config.yaml
d_model: 384
n_head: 12
vocab_size: 4096
norm: "layernorm"
qk_norm: false
tie_embeddings: true
init_std_up: 0.0301
lr: 0.00105
beta1: 0.95
weight_decay: 0.23
lr_head: 0.00557
warmup_steps: 318
final_lr_fraction: 0.05
seq_len: 512
MLP neurons of a small language model. Each row is named by its layer, matrix (down: output weights) and neuron, and shows model dimensions 16-111. Each number is 50 + 12 x the weight over its row's rms, rounded and kept within 0 to 99.
After each neuron's rows, "fires before" lists the tokens most often just after its 100 highest values on Wikipedia text that the model never trained on.

L7.down302:48 61 53 58 62 39 54 19 84 46 57 52 52 56 45 55 61 54 43 52 72 29 37 50 47 43 64 59 45 38 49 40 71 36 46 47 66 45 52 41 68 44 50 61 61 53 47 52 54 53 35 63 55 42 57 46 66 52 49 62 41 40 53 61 68 38 50 26 53 61 34 44 69 72 35 58 46 33 87 34 56 56 28 46 48 28 30 36 56 56 38 45 62 50 49 78
fires before: "| ", ",", ".", "|", "of "

L12.down391:40 37 55 35 60 63 42 57 46 50 48 40 32 49 20 46 47 69 52 49 66 43 50 61 44 22 41 43 57 46 63 59 64 41 46 65 27 57 47 57 54 54 40 29 43 70 39 41 25 51 47 73 62 45 49 46 56 61 50 48 47 38 66 46 62 49 28 55 40 49 65 17 66 60 61 49 46 38 16 53 50 58 61 53 40 56 42 70 49 61 42 51 36 71 35 63
fires before: "| ", "|", "(", "in "

L7.down168:55 49 40 51 47 54 44 41 39 54 54 49 52 51 59 60 47 45 55 60 42 54 52 47 55 52 51 43 50 99 59 37 46 41 59 54 53 51 45 52 57 47 54 49 51 48 49 50 44 56 51 47 44 51 49 50 42 63 41 36 49 58 53 52 50 43 46 45 57 42 49 46 44 31 52 58 55 56 49 57 46 53 44 54 49 45 58 59 54 57 51 55 39 51 50 64
fires before: "| ", "==", "The ", "In ", "== "

L8.down637:34 65 58 31 52 60 16 61 50 66 59 49 40 64 56 50 57 52 59 52 48 57 59 67 35 47 36 30 56 65 52 65 38 36 54 36 55 49 59 47 33 39 48 39 63 46 53 61 68 39 49 80 46 75 71 36 43 68 35 34 39 62 28 40 45 42 49 47 36 61 38 43 43 52 55 57 34 54 81 61 56 59 85 67 40 56 43 60 57 67 52 45 66 46 62 50
fires before: ", ", "of ", ". ", ": ", "in ", "\n\n"

L12.down265:61 55 70 30 50 63 74 49 50 40 41 56 59 55 41 54 43 48 45 38 28 46 45 43 57 45 60 56 41 47 28 69 63 62 46 56 56 34 48 50 52 38 42 46 44 31 52 39 43 68 33 36 43 48 43 34 72 43 50 36 49 35 80 60 54 63 53 60 55 63 66 40 64 34 43 39 49 39 23 53 56 69 35 48 59 60 59 32 70 29 51 53 43 52 38 38
fires before: "| ", "the ", "plic", "|"

L13.down1107:34 46 58 70 31 42 57 52 51 41 49 41 63 66 52 64 75 57 43 29 30 49 33 44 40 44 60 51 30 49 53 72 64 55 51 45 29 33 63 41 61 45 53 58 65 51 65 87 50 48 45 61 33 57 52 56 63 69 73 58 43 48 54 44 48 59 63 71 44 71 42 47 49 59 58 60 52 49 48 34 55 63 33 40 53 59 43 28 47 46 41 65 72 59 55 58
fires before: "| ", "("

L5.down207:53 26 24 44 67 45 37 57 34 72 76 46 47 60 66 67 42 53 38 30 55 57 40 55 59 49 56 43 68 94 69 49 51 38 39 52 44 67 52 49 37 50 47 67 59 64 48 38 62 55 64 42 59 49 58 60 38 44 66 40 68 63 52 56 40 66 54 56 61 54 44 20 50 42 36 56 45 47 53 34 60 48 56 54 27 33 44 41 50 52 53 65 50 50 36 50
fires before: "\n\n", "The ", "\n", "| ", "In "

L7.down568:57 53 25 44 68 49 45 58 27 59 49 69 58 37 42 65 56 58 39 39 58 59 68 37 45 61 41 43 43 27 36 47 49 49 70 62 76 52 58 56 51 39 57 74 37 59 38 53 78 52 41 45 70 46 53 31 59 40 46 53 70 42 67 49 32 51 51 39 47 48 58 70 38 46 37 60 61 39 42 31 47 52 34 59 40 60 48 62 51 70 35 40 59 54 71 24
fires before: "| ", " ", "|---|---|---|---|", "|---|---|---|---|---|"

L7.down815:29 70 52 51 76 63 84 55 49 52 59 52 46 44 51 71 37 54 64 31 73 57 41 55 39 50 54 59 59 39 60 54 45 59 62 53 45 32 45 32 55 34 48 60 40 42 39 81 62 43 45 52 61 41 40 55 51 26 51 62 49 43 60 62 67 65 42 38 68 38 70 46 34 49 51 22 57 46 71 29 57 28 51 28 66 64 61 37 51 63 63 54 72 39 54 54
fires before: "|", "| ", "of "

L12.down591:45 60 65 33 46 54 62 34 31 51 30 20 52 31 46 48 81 45 45 47 50 63 43 44 53 51 42 52 60 19 69 52 59 33 49 43 55 73 34 60 37 34 63 48 67 25 51 47 46 42 41 74 69 62 49 46 61 53 41 48 52 65 61 54 65 56 28 54 55 76 42 40 36 40 70 47 14 41 68 52 30 55 61 21 46 53 33 56 79 56 59 34 39 46 50 49
fires before: "| ", "(", "|"

L8.down1095:54 52 67 51 47 60 49 70 35 65 63 51 50 46 47 61 58 42 52 51 52 53 55 43 39 58 54 57 68 65 68 48 29 41 53 57 62 57 52 66 62 57 34 66 38 56 58 45 42 60 56 66 26 59 49 41 38 67 60 64 59 31 61 40 27 87 50 45 52 30 48 35 49 00 45 50 38 52 70 55 57 46 24 43 36 60 44 54 52 40 45 48 59 34 48 42
fires before: "\n", "\n\n", "ity "

L9.down162:40 45 58 77 53 69 67 36 53 53 61 49 50 36 52 38 58 55 63 52 75 65 42 48 48 31 60 54 48 42 46 31 63 38 52 61 60 51 40 51 66 47 53 33 40 39 51 41 35 44 47 63 60 58 38 38 42 64 22 63 57 39 50 42 43 58 48 54 53 63 49 72 55 46 50 59 54 48 65 70 54 44 50 57 58 71 50 46 33 31 63 74 62 32 43 45
fires before: "of ", "to "

L7.down111:63 51 74 36 40 58 81 64 69 29 52 49 42 64 55 42 53 43 40 39 52 60 84 43 51 48 40 38 48 46 65 45 40 64 59 40 58 57 70 47 70 65 62 41 36 38 61 50 61 59 43 61 57 57 56 45 66 59 52 54 53 45 78 50 56 70 51 63 45 55 40 46 33 36 27 52 39 31 50 26 50 52 45 44 66 53 31 35 62 48 57 70 58 31 38 27
fires before: "\n", "fication ", "\n\n", "\" "

L12.down1145:57 47 73 57 37 52 48 56 52 37 32 53 51 65 46 52 32 62 41 59 58 39 55 48 53 38 48 54 44 44 66 41 38 66 51 68 51 54 53 40 55 56 44 32 47 37 65 48 47 64 50 66 61 70 49 61 61 64 45 44 45 37 68 67 53 54 54 44 42 63 48 24 45 41 50 43 37 53 62 49 25 70 41 46 42 59 52 50 54 45 43 62 32 51 52 51
fires before: "| ", "- ", "|", "by "

L13.down1080:27 61 60 44 29 47 58 61 53 30 37 28 42 46 53 48 34 53 50 18 61 53 78 43 23 62 47 37 51 48 45 53 28 45 59 57 59 52 69 36 54 22 54 57 75 51 38 58 61 45 59 55 37 56 64 42 58 56 72 27 38 82 54 59 47 50 40 55 55 65 71 42 43 52 45 62 50 24 37 45 76 47 48 35 77 53 41 38 28 63 57 62 51 34 35 50
fires before: "| ", "and ", "in ", "with ", "("

L13.down601:64 44 46 42 62 68 37 34 46 37 54 60 33 52 60 45 42 47 55 39 55 47 52 55 38 39 41 65 75 37 48 54 66 49 60 53 46 58 48 29 44 45 60 32 54 50 48 42 40 50 46 41 50 50 61 66 44 44 34 40 58 62 54 34 63 56 81 51 37 38 46 70 35 58 53 51 52 43 64 71 54 63 47 69 45 71 32 50 70 39 40 52 24 75 69 40
fires before: "s ", "s", "t ", "0"

L9.down278:53 41 41 46 62 49 46 55 45 49 37 49 58 51 51 44 49 53 37 39 68 63 54 45 46 39 53 38 48 44 42 49 46 57 39 61 56 42 57 67 39 73 49 53 41 53 52 38 46 38 46 58 33 48 62 28 38 48 21 40 74 45 56 38 24 71 53 55 47 37 54 33 58 51 55 50 38 49 65 33 52 53 44 31 47 47 62 59 71 54 36 50 61 41 59 65
fires before: "\n\n", "\n", "|"

L13.down774:44 45 53 80 63 45 40 58 33 57 53 30 33 60 57 53 40 62 70 51 69 46 65 51 43 35 29 55 43 49 70 66 43 61 47 24 47 53 18 40 54 67 51 37 28 68 34 60 25 63 64 68 65 64 35 59 40 44 62 38 52 59 86 57 60 68 51 46 51 49 39 60 49 61 51 22 60 62 55 57 71 55 51 58 54 85 34 49 64 21 49 57 47 49 50 58
fires before: "s ", "s"

L7.down1114:51 53 45 51 49 54 49 48 47 55 55 48 51 52 59 65 44 46 51 54 42 53 52 50 57 55 48 46 43 99 64 37 50 43 61 56 52 53 39 55 61 46 51 49 48 49 45 47 45 53 55 48 45 50 47 49 46 60 45 27 53 64 55 50 52 45 44 48 53 47 52 51 43 34 49 54 58 58 51 56 50 54 45 49 54 42 56 60 48 51 48 56 36 58 47 64
fires before: "| ", "The ", "In ", "== ", "=="

L5.down747:59 57 53 45 30 41 54 58 63 73 51 74 21 54 55 72 37 76 59 77 52 64 51 36 37 51 45 31 27 43 63 50 59 50 63 51 42 67 51 42 52 84 47 54 45 30 69 43 59 41 45 71 51 70 48 55 74 46 53 32 58 67 52 62 81 39 36 51 54 49 65 33 49 51 71 43 34 37 39 35 51 40 61 41 41 54 44 64 42 51 60 59 54 59 58 48
fires before: "| ", "|", ", ", ". "

L5.down713:49 50 54 57 35 74 43 64 71 38 48 50 52 54 46 47 53 68 41 40 61 64 61 58 39 35 43 59 53 21 30 43 46 33 58 34 56 56 57 53 73 41 69 47 59 54 58 57 44 36 34 89 44 70 51 22 56 64 58 54 53 38 46 40 67 53 64 66 37 53 50 75 54 50 75 51 54 43 43 42 40 44 44 50 40 52 61 69 45 61 61 61 59 39 29 70
fires before: "| ", "|", "6"

L8.down485:62 52 44 35 45 32 68 66 65 48 37 43 39 47 51 63 61 79 47 36 54 75 44 42 36 58 50 47 23 46 30 42 63 53 44 44 49 73 34 37 50 44 29 42 56 53 56 69 52 46 46 56 61 52 37 70 62 32 42 52 36 45 65 23 33 72 51 31 60 46 68 58 43 53 32 50 75 54 55 25 45 31 43 47 50 54 43 49 44 52 45 48 60 54 54 36
fires before: "| ", "|"

L8.down908:51 64 44 48 47 56 32 63 50 52 49 42 50 58 66 46 52 40 49 43 42 72 61 65 30 45 63 37 73 81 62 47 50 67 49 58 75 33 78 44 51 38 34 33 57 31 34 43 51 41 74 70 34 46 49 51 54 70 48 32 47 50 44 52 43 33 61 49 66 50 77 48 61 44 57 63 33 43 71 43 51 32 43 60 50 70 54 75 64 38 39 51 49 45 59 52
fires before: ", ", "ed ", "om", ". ", "act ", "; "

L5.down727:40 55 67 35 45 31 59 35 62 31 48 49 80 60 34 48 55 75 41 28 54 59 33 50 40 16 41 53 51 48 48 45 44 73 36 31 65 44 45 52 56 48 43 49 37 49 50 42 57 58 60 61 50 62 48 59 76 64 51 61 47 24 68 63 70 69 40 50 68 49 59 58 39 41 41 45 43 29 57 54 64 51 29 33 58 61 36 46 52 59 62 42 53 35 50 45
fires before: "| ", "|"

L7.down418:62 49 50 36 69 43 53 46 50 46 62 38 44 32 51 44 41 43 56 21 66 49 49 44 55 54 45 59 48 60 66 44 50 63 36 48 45 77 57 43 43 51 36 56 34 49 46 51 67 43 17 59 45 75 44 52 78 70 36 40 70 41 72 41 47 72 47 49 54 47 58 37 49 52 42 51 59 64 56 38 57 44 49 35 59 50 48 65 70 44 49 61 45 63 39 38
fires before: "\n", "|", "| ", "0"

L8.down369:59 40 48 30 63 67 39 41 66 28 38 54 34 61 55 51 50 47 63 59 49 49 43 43 46 68 58 66 52 29 41 41 40 79 58 55 35 67 50 32 61 62 38 64 38 42 56 46 60 48 17 49 65 70 54 38 70 61 45 50 61 39 60 41 61 52 56 35 53 45 56 52 50 48 78 41 60 50 51 44 45 38 54 45 32 40 76 40 64 49 48 37 55 57 46 52
fires before: "| ", "|", ") "

L5.down506:64 47 40 39 70 57 46 64 39 54 56 52 35 76 54 58 52 57 54 55 57 51 54 67 53 50 72 61 57 99 45 63 54 43 35 38 42 44 30 54 53 64 32 56 50 54 42 60 41 51 52 42 46 43 51 45 30 48 58 55 50 58 47 59 50 55 51 63 34 44 60 48 50 14 38 46 50 47 33 53 57 36 73 56 51 52 52 49 58 72 52 33 68 56 53 29
fires before: "\n\n", "\n"

L8.down282:52 42 58 39 28 35 35 64 40 53 54 42 55 41 42 45 44 57 67 32 43 55 56 49 66 49 35 73 50 97 52 46 44 57 49 20 69 33 61 33 53 70 47 52 63 58 37 82 38 61 46 47 36 37 52 46 47 51 54 44 45 57 60 35 39 47 28 46 42 33 43 45 53 21 58 52 57 35 52 48 59 73 33 46 43 54 58 52 53 51 57 42 58 61 40 43
fires before: ", ", ". ", ".", "\n\n"